{"num_attention_heads": 8, "intermediate_size": 1024, "norm_place": "pre", "positions": "rope", "qk_norm": false, "parallel_block": false, "init": "normal", "init_std_down": 0.0, "lr_head": 0.00481, "schedule": "cos", "max_seq_len": 1024, "doc_mask": true, "max_steps": 4755, "dataset": "wikipedia_en"}
MLP neurons of a small language model. Each row is named by its layer, matrix (gate and up: input weights; down: output weights) and neuron, and shows model dimensions 373-500. Each number is 128 + 32 x the weight over its row's rms, rounded and kept within 0 to 255. Numbers have three digits each. A neuron's up and down rows have the sign that makes its largest values positive.
After each neuron's rows is what it responds to, as a language model described it from the Wikipedia text at the highest values.

L5.gate21:067131171152138134134092077156153171069093139087092121115146152127137092158055063172108120153120028132107132145093123155134111156147211145139148131075149166100122117156145093105118112120142159162167158172122181139099146168139115159135176115121168131179104139100153141169166140114148124135127129120125153168160130070146126110151028173200112130117085152190104094108147133177138073161140
L5.up21:105069177183182148170125019093153151184089088089202144122142136075154155144119156121107102088134133134166073068147181097107121126150158136194129140149118106157126103096154146126143136096179111110105122139099161136092171090175158136153137218153113122146172096115132140122069179069132163062085106143144117193106128086115129092099068191089175125164060155161092114075131112137083169157095
L5.down21:180166115066135149125072111097144120153153128104067177119110179057074137169117106157108109057173155115126111162100148100121162121143109129119114173167129162096162100119100122142136125138162091096134098127145149176198117156089121147097100119133161100140168100138090127160152101112139176166125135199156106161146084125133137105117224094195056112155127142128144159133091108151157088113141
Description: Table header cells. Column-header words in Wikipedia tables and infoboxes, such as Length, Votes, ±%, Pos, Time, Apps; also superscript 2 in km².

L4.gate468:083121133179169124103152160098155087117049142089164102126133128129128131151115138093170052144125125120139158193131092193059135120109163102116095109176108112148160122102103135144110106143153120111107154128155083113116091154136164110075105168100079101147073103124094067129145109096070109145136169165187128193165131124162134093177159137127123125112097114117130106096132129126160133116140
L4.up468:132122143093125147081119164073099107161131085129180105164146155159132064118159111099076067135123151067137096178140097157100131044110138100132154081121119111071102113137099103140149048138157143150150147152073117154121163123182126105140134143104151169141148191172101106141126154170151134111103129108177115146116112110148187114040122114092116095119149105114122114125107091109091111107145
L4.down468:112171118148137157155158084124129130122204167112165145109154109129154061126125117094090073132108121191143116159168109158081148109154138136120089125148125181071144145173128099119148172092133096140185123116158151123078121165124142114126127141086124130189150150137139104045138129092138137121120156065113177175073163120097070160071139134113154068133133104129122183161159076070100083133114
Description: Preposition "in" after clauses. Fires on the preposition "in" (sometimes during, about, under) that follows a completed clause and introduces a year, place or context: "in 1990", "in Abu Dhabi", "in her review".

L3.gate802:103103094148130141076121139160094128143118144109106151144103123131073060158147140099089065171105139194129174162092127154122135165092144130046070144134146078155083149112162183098118116160213105172097060141145153054079075096152126083144118089187158164069072161094133123127144143109180176165091117143132133094124162114124085113150164111093131138148066143119105129097141104126123122199101
L3.up802:098122049131164123094156162150072127162119210121123088135126113141159098101168095137148152131145115121148143105140100112132099238120145110122125170134066129145165164142155138105186140142149117180133099161150183115120134089107133142159095069138173097110159094181133058103160152065164117093082169131181121131101130147103134166101131148086117162138080158145100130152183136208148201088128
L3.down802:107092120087145152158146085161155146115123136065084097145154068139109106110112088099130067110088089165122144093169149094113151095165091165174178098146121140126094103199109136075147159099111130138205115164133163103179175099124156130119087179126152255110114153108164140077156083173167125131149049141115109106105136166126148139138109151103135166192194153130207137084185131147168174126123
Description: Infobox goal-count parentheses. Opening parentheses in footballer infobox career lines such as "Club / 46 / (3)", plus "(born" descriptors and infobox field names like Bowling.

L5.gate633:140160053153093158128132117131120156118121174091131137170134149140127086136113182140171106075073095127116185093127098162165175126102116111123173108089107114190149126056135105156095098092165101163138083119136208065086116105117163139095131097118094177160162104156150124154128091078147112163178144155199063103121128081121092085155164102082125103157115173109086103091086123123120171100106
L5.up633:119154123086099146127123064213124126170140149107141103091153076157172147189127122124124066149098088133147066131123134122097103114147129094155074123114128148146099125161137138150252091112126136141070148125084088118052135107144127167109134138187196114147150093135086152178148109205148110151132165107102117175097070122150121186126155160092090162146117137151142138130114099137082123171157
L5.down633:116131119178186146156115151129165079133127149136155151165152220127182094121111199063093042131063150088188090119112111111165094082152073109168068089132116109182120113161162153168128116134126149101128099095103165183112145157117085223085158127110147118154193152105143110066144150174112073149142121179074134074114104146101142146102143163136085075102127060130181124125187106121126124169093
Description: Before named leagues and honours. Function words just before a proper-noun league, team, chart or honour name, mostly in sports bios: of the American Hockey League, named to the All-NBA, 3× First-team.

L3.gate936:157098091046133134135089055134086130180170116119120139110146117100164158148120073145137152146100205114113065174152175117094153118079140170158082138107153147137136161129126135168140096108138136143113152091158127143133137080088130131149160121079150113161173116059158131096133103188108160134086078162094160097142157154143127168128072091101186102160127104109089150175150120086149121153103
L3.up936:070149134117132115146057104097142111156137136142120137145110150117156122130138134102140143170168156128136147171072102074185133108160126183065138129139109219151177118114125076085115114144123122133152117139124135127112102110112102101130108194120129087086102142118149087144100148062136092098185073168148152154132133099135129121164156102136119103081119126156052181128096161173133096141133
L3.down936:099108139059139173152175135141114139119124159125169145163117110112095098191087103114092186138151172180129157146105167118114212110135070191163090107122132136139126148145110173129132129156121099149139175191126114193128097140135063121125097099140092107118134072166104133113134125124141126084132098087102141101103227100152179126070144064119142127185107101112054119151111183102104167157076
Description: Structural header words. Ends of section and table headers in Wikipedia pages, such as the last column heading (Notes, Ref, Length) or Medal record, Summary, Finals.

L4.gate207:160132175139084161123086111106108145146158095091129220185135158094107101037129152118126041119069128176097090088109131137090167103144067137163130072101167116120155184106109068094156127188159166112103179142181127133150165140166148156109150029169098146169113163124206097124185199147163122142112150102159102138113133118137157114161093071175157153129115161147076129142100153060138146137199
L4.up207:112147150153106123131150159138175115114128123089130120147150149150111101143122177083158092147139129090117120130191118200136143138095116153141143100142160102082088190161110081117125147161154187123140176136144117126122116151152098205118169166180134129092126120064127119120140147110154116132155121125119136154105152070105143154065119125150100146106126131142104144110090081159172169178154
L4.down207:092165183131131133116114173170083122121061159164088148129118099088110136076141139123141096124109106204152165132121155118099108087112124114166096113160071165148134164158082193118137180153159184108100129141113139127170165145119173101098103103188055126131088105123143131157089208147112148120147115114152140124142132097108110169114134159150113103092124197150081139159109156129106086151111
Description: First-name word endings. Final piece of a given name or first word of a multi-word proper name, mostly in sports or result tables: Hiromit-su, Pet-r, Mik-ko, Middle (Swan).

L3.gate740:134135172088128125108135210126162120204128088167171126069203136111133120132149090114136165113077120172106155094167080113136165110132169127118120138097152143113208178142132164164121070141159137119159119088143119138168117164102137141142115099115152148139169158127047098195104092159161137124175154135166102130063116132122109126238145109123118135135084112093119092144084163096165109150107
L3.up740:148150060110177175155120152122095195103162114159115158113109121136088166153068115118080093113113137124184220107145121089138110072122126133148116142105135161162138117159112145147133193063147145103134160126085116157181077102195124112169119164083116128137101111165136132117084104158077108094139185084134156115118084091090142107126100161164106078085121145084159116164158160147086169103136
L3.down740:160104065095125147160105113137108140124118155132138124083123098129106226170106074130118078164153133169117096128103086093134124176135124132150107087166198182154163104157151148091147152113147168131116211141081087136165097070119151184108167142145196112148105141139082124093093092101118167068123106185095137103109158128171159130163128105108151059151124128094071063178107114106171160103198
Description: Structured data markers. Units and list markers in infobox or stats text, such as km in density lines, "- " bullets and table "| ", plus census-phrase "age" and mid-word pieces.

L5.gate666:202147153069075078137164109137081086125179167165100108136152122162123143130093029141153122104113132098137109108099189126210146113092167145077108124145158059056167150127109138200138137104120091149127093132146123044126150154168110134153115093159193098102196160139046102157154083107098165113119131136144139119110114097114141139119141104185117108166149093139086180133097146113132094190127
L5.up666:139169150109135125152159156122144131167177065162193130109109174110117091174094131143160106161129078121157125083147105112165151119156155166135122182130080097120122090095178171148106129130152162156106171120193086097114135089177164159164138071134113140093068161112156133102179145172130189114115142079168133087088155173172101085184158112094166118146114089135137158117161208155095117160166
L5.down666:161137053073083114163129120168176174176153117132098143161150169128079092121157067100135116174130170090167128084078176130140181103149161148157145077176117119071164123094216113138114114124189200143100152072161111130087141085148163120152109087157131103138121095156122167199147142132145164186149084120139125125124112165172146151116176112108123110154118038076111143152147168113149115111169
Description: Statistical list structure tokens. Connectors and separators inside stats-heavy text (census demographics, infoboxes, tables), e.g. "for every", "median", table pipes, bullet dots.

L3.gate705:062104111127110118058154135139132162119117179075103099125124131191131112079100154130109090159117152139073125064079137162140115119144131148120157232119121186152183145166117113135143144106099148134150122071086188012104122114121087155149126183103164135141120123124101157086140141131134139133172195130157128122132103100164195147044160117133111130177135130153140120118178174091109106130124
L3.up705:068125081189107147151162127166108111108140140174076066122155117111102135107097173082109084108109158106106154075123142176059146109188128190110158221162173061115177122100139144165146151103120094117131200073143128155129074108112139137128092147098169066130121154124134113101132087104178132118099124100083175143187106133108115107092111128109068112117135095133144096137135144131126204105078
L3.down705:139142121157097095126094165132112103182137104085173104160151121177090127115129128118112107117182126126179108121098158149103121149146171134101103140108077121145139104127159133135125191147147113107136131180163123120123144166134149097122105137143132099164119128172098100023148126172125096135138167107119095153152158091224125151116132141129153133086105117103095175116148104164224107113099
Description: Connectives before complements. Function words that set up a following phrase: "or" in "two or more", plus prepositions like "in", "of", "to" before years, places, or "the".

L5.gate592:131176081124154106169151160141016149068081129167132116130115159129129169081066147133133171136072049111100111131120093149176151092141186129103107125137172129162142128118142107128114132108166084155131089137124138118136141177094121136137124137160133152124094143118079123105135123125137157048092163111062144125222132136136151194132079128049107109131177141101116138110127157154137118145084
L5.up592:135136069110155142120123151129133156078157071176113126133101163123123104038165152130066150123162077110139171137145156149075154131169170161164086119076166058074133082113123134111149119158099091171182175186166106165028172085098117122186159139171162097149112122169101113166155185127099152094133172030160108132100111158177146131147171139133078125137117117069161092114137098156127154138090
L5.down592:189157129098116120165158146103136068090149159077167104100144157083090090076067153083100135155128090179110132099138113174114149193123199114126178131133114104119118077123130086073115136119116164148227137111166119151125148123168159194104197117139141084130111191135118130146132115122149095124126192167106136160170191154091111136155154160144070119151053148130139132162122153129096115133098
Description: Mid-word pieces, list separators. Interior pieces of rarer words split mid-word (sab·ot·age, Gu·er·illa, esch·ew·ed), plus separators like "(", ", ", "|" in tables, stat lists and dates.

L4.gate299:141106140138171144113090128129152109092063140120122126155138108139144101084105066167083085150161126144161112125082104124142110063096123164113110136118162117133135120116136132235091008109106210103089133137102119155147141139149123117105077146129099070123121096160119143119212158121100122174125129166160080105151166142148191136143128132111135085139148177058189122116145154130121143129161
L4.up299:154174138133177119148092149178120142124154142093149101093039108165138144135083082098082192157129128116120129188148101100152136113150146158158090122155097081148126081111114111104143134062095106108085140153149129187149094202139155100081160050120079072138087159110059098152076255122112120129163120094110155132142104124143134119113097128069143131143171096122090119041156141117100086205184
L4.down299:164141152156203156136155166101115132097093140190130168163152165114152096141138130160164165148082135098150140067120139115093105129139071190099169140079110110170149111133105154107115126154131154116084100164155116194117085141149097191118170102168076109180102166101150102139130163149118098157144124113092125151135200154076116147145161141138072161154141115137035143095140068110100133110112
Description: Events and time periods. Words that end or point back to a named event or time span, such as Civil War, World War II, during this era, which led to.

L5.gate842:182097118119157075153182114128138133115111162139132161189142139101109119061151134200108094144107099151140117147100112081136181064147164101105111109060104133116152176159124045133220170087099125143106166132115106124131106208210118149126102133081135112142094124080107151119112210147099065151157151112136065118140090129121125109091120145146125137121170119104161105150125142084080116098111
L5.up842:117148122173151134109145090128143160113154119150130134157134148109100110168124131154111099162106170108156111159112121148182082154104124059111043092092098143081148145128128167174169177114071108158098110152167136068154103107127023135118095117139158107178138132061134140168165225153126119112143186115149137131117055214143117134038107117113172125140172156115183105148126149130170074090091
L5.down842:117113109120168144051092180065129190148100158177163196157130014067078075098118131141129137099123169136129109093073093107142143129135143059137121099161107131082161141131127117160128118122128143140082110165133106090067114193143123080124080135092150128106148116124148113180084107091130127162116161155157124108120094185110127141125145103162193165096108142108132141096119155165102123184079
Description: Place-name final tokens. Final token or piece of a city, state or country name, often after "in" or a comma, e.g. Kab|ul, New York, Roanoke, Virginia.

L3.gate237:123126139142158151182155159085058151162115188112213160139107140103124137138115099107144084166144102113173121152149103181071072154100148107093151063170110096152113213120141138143156130137176181139110114162167096125100095158097135182110135113117099127094087197139140124191114103134102131128101118147126148118079112122148126165196114092086123169154149158119092162160137141117132083152093
L3.up237:194145112164169152136121083085152135114140110142161132113087120204133176127184131139088079122137112105121111132132120092083086082121107160159092065177099110115054165171130135176149207114171080152138145170114126150155138128199152162111053122157149137084136114093129111171090095153061119140151103113148182080144101133130142125191088098138110117184126168111070153126114134097186129098151
L3.down237:119124158115128110154143112090164163121110102159161094149094145099156152124126130110110096108109107078156132082097150125053120085055127168145083102106208134194145128220107118173126162118072158155109174177137086136128133104127125149177155123122094158085120141123132168149172134093087175125103159186077166149078138112129137111135138123050123116167129082102111135092115104106121119131071
Description: Event and process nouns. Final pieces of nouns naming a process or event, often after "the" and before "of" or in headings: nesting, destruction, adoption, death, birth.

L5.gate610:100144139156149081129174105161153174120137097153128148171146139022121133134095120170075143203124137174079070111138147121093116103128114172078126142069143139117150124131111126130181134115172154126033119146132142086128113118111120154082122078080172114115070129086156114104114125130172132142101156175154091203136126139120170101086081088101138138187145132128100123121077152145115117157146
L5.up610:170204155136144098161116100128065108136150175126140174122091157105146094147112162098084153208158174134119120167111088145129116125093111201122140111077147140130176135109104084071204137150187143174096058151167086145162084143110202096108127101094121143079113143156095119083093137132134094166080144086175127179139178067083159150100085094101098156134076166116110147085083127181080099180118
L5.down610:105108125113129144189145060161098095133154131077096137138126136145122142190104140159107214140159113106115135137042108117108165078148112116137090142126104098139085131100167085110127112099112092130157104182080149184090094081147090149079151197145156134115147115200138112089148080178138103127109195089079134160104131152198159154111124125119151181106132113084127113117197147141105145121149
Description: Prepositions before dates. Prepositions and colons that introduce a coming date or historical period, such as since, in, between, around, until, during, and Born:.

L4.gate437:156121141096151084153169050134208157182087082085152104104132085076121095173186152165113148106102118117128178115123144119066148100156120116087115157102165194096147103101119106073136064147086183141152124139118130145127169116077137120194157096101069175104103127126150106135124149135071185131124130163187172146167148136137169176123086090109124135139183099158158131134151122141133081125065
L4.up437:127136085147096138087155149131112129174124119131105169093119120132120043151143172161105134140125087118164160105125104146116125079172159146236096103060168109137102168162131168143102153107144135117099136129076090130129103089103199127125185137122142124135134059110088136192183077126130117112130142080164129074146102083128100100126128106154093126141120138094131109112142141126222164156127
L4.down437:134117111119159098163158112150140152129141182104165111081152168084092140159085142172105121176146115152149159124154101164097138079225067172076131146123094077142097101098067076133047109081144117094062201154130145123183092078087123130152182128120113118113139098104145170097092171128141186090160143148139142140113159113102152161123122065130115108139156131130089125162081136137074133142094
Description: Compound-word hyphens. Hyphens joining compound modifiers, above all year-old, as in 16-year-old, world-class and Hong Kong-based; weaker on slashes, ampersands and mid-word fragments.

L3.gate157:134200150182095066090145088185149088139148093176163065126144149140098090082196154150129129125132117142162135140086095138112103121148163141154092136111123107107117158143100102128189152108145169149094062130081144158140136133150079207125115056172112119159094140083160170111139081094176162141146099061096193109121059153101102085098172107103111129110129095101169114142125160135170146112099
L3.up157:100082102079064121207168097138138174114154119121141158145089138123108109119141157102095107173136153128102083160181086143120078106115114146124126160097139186094142108156168087111111128138166163144141098156108148172119121149102108156106114131186130085116119083149186157168141071150154165090143073114145147139100171141089084140134124166193145133081097139106146162089144144099178150135122
L3.down157:094140071194204150087162239105158106163156092106138091110147124127174135081142125093126131103152185108130121102142143094131118129136127069094134132086106137107137168143126064130177162188120141100120163102167156127133129130138124161152116106128158179148130126124173156174111208094128104149198184093156138108098115133140132200150146149135110125121131086092155089140125139170091119158110
Description: Place-name completions. Last word-pieces of multi-token place and venue names, such as Čeč-ava, Eindh-oven, and Capital Centre, often in tables or after "in"; occasionally names of people or prepositions like from and at.

L4.gate133:068197119118152131191075086100113148108184109146149111068106135116147147171083166128169102155159120138084055123195133137090152156169137148115096110113084138163145104127153124110100125139130131126120095112148101134128081172141074128090148123034131188120135171066122142138168140200117104133122137177106146107141072122177071115120137163144136115189109062158120133180120172129106123117121
L4.up133:110137117117134123136141039105141136119135139140151142157127160127137117093133148147124108129113141159140091148060176127118161102133125116139121152061115086076175129192141104130134061152148122140129167102171106120192145090072192058107201069111171122181108142101148142145104156158118082170118102137118089188138143143113155121134150091146140155148161122143093135152143141150097134129086
L4.down133:103116151164163092161133188143154132085156089122060129143145108161152138138143095129156131116115100150130075084174170154040121116197103120154165136110159161111124119129138124117111125148081081147101119168110086020160152108120106181176130175142161094141062133119116118088105133107119112101082110181074053179106081154108203160113252185133162111163121148080193123162151191097146161129138
Description: Table header and row labels. Final word of a label that opens a table or section, e.g. "Liberal Democrats hold", "Batting average", "racial composition", "==See also==".

L3.gate505:141125148122173141155094108170144084113054107103162172162118122108122102070138119105141138150152134116120161136161137151104157130158195127093109189118094122154130177100176069114138130111073124117110140135152149061096154116070123126154113124102124150136155105088199129115099128153128134108191123102133101076133070165125147188130161159138157102102155114182132128131103120118155153076087
L3.up505:132171055153174120142108176143131112162071117151148181189122113095066160090153111089144147132092108089155138135105083102192147055105145124138150082102176099084116097109138105114102117104131081109133109135144122063136141119132134161151149145096092112119120131188081114129123134145113122161152158183119177110175117196092193168124123158204075102133130105148133212149119148166127119144095
L3.down505:134140083132109116128114093164167120125127148101146144105095150128072155122156134067106126147123104035182169162094153150090176111147166100144112122136125113101102046099128111189175107084132136158205182151148111092162120134146136061146082137158145105139089075168167142088122121074128120143166130137143121121130111177077147152144136154117123129100085109095175163121145093109073109109099
Description: Mid-phrase connector tokens. Linking tokens inside set phrases and structured data: hyphens or dashes in compounds, scores and ranges (direct-to-video, 107–113), "of" in titles (Fellow of), infobox colons.

L4.gate711:120142126117145133120085119161089137075094063069141125134140088136168145166122135156152129182102116079156131120091171124120157153111150158126180159157161160112077107086111110119096103171147175134159109082167118104217102111173116131149111130173115182141058197090149195108190146162170149119134130160086134126176158122141107157175152132086150135132076092154116094133142118122108144156139
L4.up711:142163132119114154149170092163129145096141107149125120121129226090138126134113104178119160121107099155112108164060141178091122149153162112105169159163103115176117131162122125138148172132144168156194132152110095076142187148121095093187083100190131130110093150069170089198167188166122132103144130127093115100118124138149153119199120117110140101168159161140122094148145125099081124170089
L4.down711:111132121124159084120166120133141133129147118121137095123119172152139132116066108116113120093107103133098126113091160072113210130116091123144140108111163123135171116130134093141186163156126108152131109163072153094119172131166141154196106137142111122160127166103136130158181161131104131070146163162113175181188107189149113181150169058086116115088129118098148080104136105135104101097142
Description: Separator before number. Punctuation right before a number in infoboxes and tables, such as the colon after Area code, the parenthesis before goal counts, and score dashes like 0–1; weaker on mid-word fragments like st-agg-ered.

L4.gate405:145123110142112117081149181145153094125154147167157080125135110054159129142155154105138154097103132116166085133121105157104159143113171145122099148141127191127118116133109167104125096150185084161138130120129085148108080102131075131186156134120123142146129116105113193082120059169153087138165154172122126114108120133112151087119121130142115098089153097169093152036108164090137096145126
L4.up405:114129106122125172080050105103175071142076130098126130105116128120145084110172087130145116112126135153129126101104133141118086122163126170081138123088141124146111120126207135137177092187157088131123164068089148137122106073122153106138151084120107088128169160179099124145099142162143149141126153139160135127174181120136175099139169119145104139085126085132147107176113124180124064125164
L4.down405:111084189110108159057153161153113086132158176089148158121149115108085155153070094132143099161093097135141122201173119162108143067128122113102090088156127129152113103141174086102161122151190105161116101134121115090114141130113160153092158130085106109166109170128147088120095157095142108167154123119121124132132080090066135047129174142076150128083079091133181100125122111110161101110154
Description: List item markers. Leading "- " markers on lines of infobox-style lists (Tracks:, Postal code:, Release:, career years), plus table pipes and spaces after birth-date parentheses.